MLP neurons of a small language model. Each row is named by its layer, matrix (up: input weights; down: output weights) and neuron, and shows model dimensions 16-111. Each number is 128 + 32 x the weight over its row's rms, rounded and kept within 0 to 255.
After each neuron's rows, "fires before" lists the tokens most often just after its 100 highest values on Wikipedia text that the model never trained on; "fires after" lists the tokens most often just before its 100 highest values on Wikipedia text that the model never trained on.

L12.up186 [127  63 162  80 110 126 135 100 157  96 129 159 143  86 112 141 122 149 118  65  96  96 183 110 153 107 141 130 110  97  98 154 132 184 128  75 131 136 123  95 146 126 128 107 138 146 141  89 119 167 156  83  44  86 113 156 110 141 125 139 140 143 112 103 121 102 108 153 136 121 138 127 136  65 194 113 128 157 118 112 137 173 140 142 149 165 122 120 128 171 165 146  84  73 139 128]
L12.down186 [ 88 164 114  94 139  77 126 126 141 164 223 137 201 129  98 143 130 105 133 100 107 111 113 160 158 136 121 171  40 124 147 162 150 119  84 153  99 130  96  98 140 120 103 132 193 140 121 109  35 109 104 125 120 145 102 161  87 140 135 135 121  83 112  87  94  72 155 111 167 196 127 168 121  96 120 153  95 146 126 205 123 127 126 175  79 146 107 140 122 113 199  75 141 122 128 123]
fires before: " |", "%", ";", " (", ")"
fires after: "."

L12.up72 [150  98 130 168 148 131 150 167  87 140  76 153 141 140 120  88 160 128 106 129 130 109 130  97 147 124 164 130 156 178 147  90  98  99 138  92 130 123  70 165  75 120 128  50 142 147 179  68 156 198 134  60 123 151 117 146 135  77  88 110 130 139 122  89 128 118 127 137  82  81 167  86 119 138 144 156 144 179  67 133 176 177 120 123 125 147  70 177  74 130 161 153 149  91 181 100]
L12.down72 [105 122 106  95 179  99 163 121 142  95 127 105 135 100 133 151 146  97 131 121 147  98 144  51 146 115 102 139 175 172 169 115 123 104 127 172 137 157 121 143 159  88 182 157 188 158 167 119 133 156 193 139  83 111 136 178 146 125 115 158  70  84 159  93 103 154 154 116 139 153 127 118 104 154 112 156  71  66 158 161 132 135 176 151 131  99 114 175 114 159 149  83 120  88 167 104]
fires before: " |", ";"
fires after: " |", "|", ":", "="

L9.up507 [159 115 135  71 171  95 100 110 149 129 127 161 111 147 168  81 135 149 170 119 102 118  95 110 125  95 143 159  91 176 129 116 127 130 123 162 114  65  83  89  97  87 100  86 148 188 153 131  72 141 115  74 118 154  46 116 143 108 106  92 140 155 103  95 145 178 102 119 115 101 174 140 123  97 165 212 167 161  83 110 181 157 101 135  58 171  83 175 122 115 100 166 161 132 138  86]
L9.down507 [100 141  48  93 137 176 123 114 124 111 148 110 134 203 148 116 155  88  96 123 114  84 120 141 110 207 118  86 168 140 123 135 171 135 124 192 116 128 159 187 109 143 165 118 133 188 162 121 145 147 141  84  70 180 155  93 145 143  91 119 130 115 110 111 183  80 106 120 157 119 165 129  34 109 116 104 160 104 115 153 162  98 135 117 168 155 152 134 109 110 122  86 165 119 173 100]
fires before: " |", " /", ",", " Up"
fires after: " |", "|", "W", "E", "."

L2.up71 [114 119  88 160 130 125 107 155 195  98 115 110 102  94 155 117 154 113 105  47 154 128 125  98  89 145 116 128  95 142  93 131 118 159 125 138 152 161 150 101  78 111 144 106 127 139 107  71 129 173 135 119 128 156 121 202 161 143  74 114 157 142 144 172 113  76 103 145 146  72  16 150 147  77 106 112 156 123 116 101 179 129  95 117 141 131 188 168 110 133  93 163 143 115 190 137]
L2.down71 [122 120 115 192 125 119 152  79  92 185 144  81 148 141 138 117 195 159 114 149  63 101  60 147 101 111 145 181  78 170 109 146 128 114 127 183 160 152 116 143 120 118 149 138 153 104  64 122 147 130 165 141 182 103 145 171 135 149  78 172  90 170 128 143 117 136  96 138 141 109 141 104 135  95 146 118 142 137 116  94 126 131  82 160 175 197 173 157  94 160 188  86 154 143 154 142]
fires before: "-", "In", "The", "(", "On"
fires after: "="

L4.up531 [ 96 160 125  98  87 149 108 153 167 124 112 151 121  98 171 106 164 113 146  85 157 147 147  68 116 108 154 100  97 140 121 105  52 184 179 147 102 107  85  65  73 114 179  92  92 142 120  61 173 102 135 126 150 163  91 131 201 114  87  95 121 147  73 134  96 127 111 113 105 130  98 203 110  79 116 150  97 145  90 179 142 103 108 136  78 124 111 193 117 140  97 100 158 150 138 105]
L4.down531 [177 126  89 184 124 155 101 124 203 150 142  55 137 179 103 187 126  74  92 131  88 112 129 134 109 131 133 128 101 147 115  64 118 101  57 152 115 153 114 119 157 148 108 163 138 109 135 133 140 181 141 133 189 126  99  95 122 116 146 160  95  81 174 196  44 120 119 134 172 163 150 123  67 119 159 111 175  77  83 162 122 165 120 141 120 102 164 173 142  97 164 153 139 150 180 157]
fires before: " |", "|"
fires after: " |", "/", "|", ","

L5.up436 [103 127 115  70 226 102  82 155 157  65 130 169 151 149 137 114 197 124 145 117 121 111 108 107 145  64 107 115 140 144 173 120  77 170 183 106  48  85  92 111 110 111 174 117  95  64 151 128 166 145 170 113 149 123 123 131 126 112 157 127 113 115 132 175 109 189 142  98 100 120 150 119 127 140 128 173 163 177 117  82 132  65 105  91 111 160 123 151  80 104 143 204  69 109 143  83]
L5.down436 [141  97 107 110 144 141 105  99 105 111 106  96 122 199 118 130 173 136 148 158 123 121 181 133 161 175 112 142 123  76 115 110 171 148 178  83 157  76 116 112 159 154 137 164  47 110 109 146 177 170  84 143 182 110 120 153 155 132 106 170 147 104 179 143 110 107  97 126 109 102 170 138 112 114 116  90 114 133 146  95 119 126  93 111 123 158 137 114 157 142 112 140 117 185 148 136]
fires before: "=", "-", "|"
fires after: " |", ")", "|", "."

L11.up399 [111 143 173 133 142 134 150 128 140 122 135 127 151  98 126 144 107 116  84 126 133 111 178 146 110 128 136 116 116  98 164 124 140 100 108  55 149  99 136  77 161 135 145 120 120 158 133  94 124 193 142  98  92 127  85 190  68 139  83 111 161 178 186 108  94 145 144 112 156 100 150 126 158 130 107 114 132 180 180 108 143 143  55  37 101 136 179 102 127 159 175 141  80 131 124 116]
L11.down399 [ 95  64 118 140  92  89 104 107  76 178 156  70 136 157  76  91 144 100 159 104 188 136 121 151 139 115  94 150 143 110  66 155 104 114 109 198 145 108 108 128 131 118  78 145 116 128 168 133 134 118 110 158 185 164 164  98 172 136 147  83  56 142 102 102  72 122 140 141 123 126  71 154 166 116 109 141 112  87 136 111 130  96 135 197 132 137  28 114 161 113 125  98 192 168 180  88]
fires before: "%", " |", "aco", " m"
fires after: ".", " Ph"

L9.up76 [158 113 105  80 121 120 164 127  67 133 102 203 128 161 181 128 176 163 111 142 133 123  85  99  77  76 141 125 121 140 144 115  75 137  96 127 149 136  57 203  75  85 157 112 154 117 125 134  86 153 105  94 117 129 150 144 203 102  92 107 125 137 107  98 101 140 115  52 136 126 137 183  84  69 154 143 133 164  96 144 123 153 110 150  74 130 172  90 159 102 137 123 136 154 167  79]
L9.down76 [105 115  85 133 109 164 162 129 122 173 121 138  69 133  65 118 164  92  91 150 147 130  60 149 114 138  37 136 126 153 175 137 125 101 171 173  86 163  93 172 111 116 103 130 151 128 181 135  62 161 160 154  66 135  72 115 158 162 141 152 122 181 193  92  89 115 103  65 173 160 164 132 110 147 149 148 149 139  94 136 150 110 106 143 146 151 132 134 118 151 158 129 139  83 171 168]
fires before: " |", ";", " the", " with"
fires after: " |", "|", ";", ":", " signed", "-"

L3.up557 [132 119  85 104 169  58  76 172 206 106 166 160 124 139 153 124  87 122 151 113 137  87 143 100 106  96 150  87 131 183 118  93  55 164 160 188 117 114  97  73  41 146 157  93 102 109  96 100 153 156 150 112 128 129 100 188 184 186 111 118 172 180 159 173 102 103 112 149 140 121 114 180 129 111 144 114 106 140 100 156 191 120 107 113  87 140 175 162 113 144 136 157 146 131  77 119]
L3.down557 [154 155 171 183 119 118 164  49 107 225 134  87 167 122 144 156 158 177 120 131  81  68  71 141 111 132 151 160 121 146 110 125 160 121 120 148 145  71  89 136 174 127 116 130 117 111  67 163 139 135 148 127 185 118  94 138 107 150 156 184  44 192 130 169 147 107 110  96 137  99 167 111 104 144 138  78 166 133 153 126 104 170  89 128 123 151 134  81 110 150 171  81 152 143 128 113]
fires before: "-", "The", "(", "=", "In", "|"
fires after: "="

L8.up155 [164 154  93 140 128 133 124 144 139 144 103 146 112 141 134 150 129  89 120  56 111 130  76  47  72  66 201 189  95 151 174 108  89 174 132 147  21 139  91 103  93  98 128 140 160 119 109  71 158 136 107  85 141 163 165 167 134 109  87 150 135 161  93 125 107 192 106 189 103 110 109 196 133  98 139 126 121 132 137 112 191 135 112 152 104 187  96 182  95 154  94 164  94 151 162 110]
L8.down155 [160 116  83 114 116 132 134 161 173 165 128 144 145 123 129 152 100  99 133  87 122 141 163 136 186 115 106 108 156 113 110 164 124 178 143 144 123 201 140 189 129 131 101  85 150 130 104 118 161 123 133  91 106  90 168  84 137 132 129 132 114 126 100  89 118 159 123 154  83 135 106 148 113 175 128  49 149 176 118 104 198 103 138 185 141  93 154 119 139  77 129  97  89 162  92 167]
fires before: "-", " |"
fires after: "|", " |", "-"

L6.up548 [111 154 135  98 136 149  95 200 131 133 120 145 128 112 151 109 121 144  82  52 166 135 123 101 132  74 201 216 101 175 152 143  74 124 135 137  68  81 135 118 118 103 107 140 166 132 170 144  89 122 131 114 130 121 119 167 174 103  51 174 156 102 106 141 107 156 132 117 117  86 126 130 155  72 115 142 196 157  59 136 162 153  64  55 102 158 130 205 226 112 111 107  89 116 121 102]
L6.down548 [106 243 127 150 150 171 116 112 184 137 141  97 159  88 137  81 126 123  91 156 124 115 167 145 166 115  74 109 125 127 103 108 107 131 138 150 152 109 166 179 155 153 103 164 156 159  89 133 127  46 145 149  68 119  60 128 129 188 119 109 205 140 136 101 130 121 140 140 151 123 152 120 173 113 110  76  94  88 140 172 167  69 144 105 146 103 110  83 125  84 112 181 160  76  98 149]
fires before: "–", " |", ".", ";", ","
fires after: " |", ";", "|"

L9.up318 [ 82 160 160 104 119 125 149 153 181 121 115 163  93 100 117 165 138 153 143 116  87  92 136 102 150 106 139  99 150 117 148 109 151 132  58 110 151 101  91  62 132 134 176 134 119 155 122 160 180 173 128 116 134 149  70 119 124 112 161 114  54 184 148 126  90 122 123 148 197 115 128 153  94  74 107 105 135 103 143  81 151 159 138 121  95  94 125 196 145 119 160 126 119 166 103 143]
L9.down318 [123 106  80 101 112 153 111  79 118 158 139  81 138 136 107 101  84  55 101 111 166 158 191 153 108 131  54 160 110 109 149 190 112 141  77  96 109 124 174 163 124 153 102  95 133 140 159  78 146  81 147 158 124 136 156 171  91 116 135 178 100 117 126 107 129 123  93 138  78  95  96  90 104  81  97 176  93 113  94 105 150 159  89 121 119 221 114 121 154 129 144 114 160 102 118 102]
fires before: "%", " |", "|"
fires after: ".", "-"

L9.up549 [ 78 108 148 100 163 128 199 124 146 128 124 133 110 100  99  85 133 103 139 143 129 132 188 128 131  69 170  92 128 104 110  86 122 157 122  88 104  93 103  37 136 110 153 121 127 191 170 144 117 182 130  97  97 113 102 179 117  95 170 141  96 170 159 110  91 159 142 150 138  76 139  92 123  91 133 144 136  78 144 112 206 153  83 116 177 151 153 154 152 175 174 115 124 144 133 107]
L9.down549 [ 79  97  92 168 142 152 122 110 139 138 189  90 162 104  96  99  47 145 153 127  83 156 147 146 166 160 121 189 123  80 138 142 146  92 156  98 143 145 136 168 135 133 174  86 130 165 105 157  62 122 180 164  88 139 179 160 146 128 124 140  96 126 151 132  73 113 158 155 133 172 112 138 172 129  66 102  91 126 141 107 131 172 125 120  78  92 159 168 135 119 144  76 112  98 129 140]
fires before: " |", "%", " m", "."
fires after: "."

L3.up635 [139 153  98  55 130  78  93 154 153 139  88 172 135 111 176 108 137 121 160  92 123 122 135 117 152 118 126 153 125 171 125 111  79 161 168 180  85 117  89  71  98 157 159 148 112 100 166 136 144 107 100 145 123 188 158 134 138  87  91  91 104 121 111 180  83 172  93 121 103 153 138 169 187 141 170 158  88 101  79 144 120 121  93 160 107 149 137 153 126 107 131 119 115 136 147 110]
L3.down635 [159 103 139 117 116 102 130 171 198  59 122 192 131 137 154 134  99  84 119  91 124 114 179 177 115 142 122 100  98 153 122  33 149 110 125 127 116 128 112 111 107 126 116 173  99 130  93 146 141 160 155 130 147  84 171 152 138  83 141  90 158 114 167 183  95  88 124 123 169 151 116 113 117 140 114 117 144 120 125 109 116 110  98 125 129  91 171 165 199 137 154 140 114  87 142 170]
fires before: "|"
fires after: " |", "|"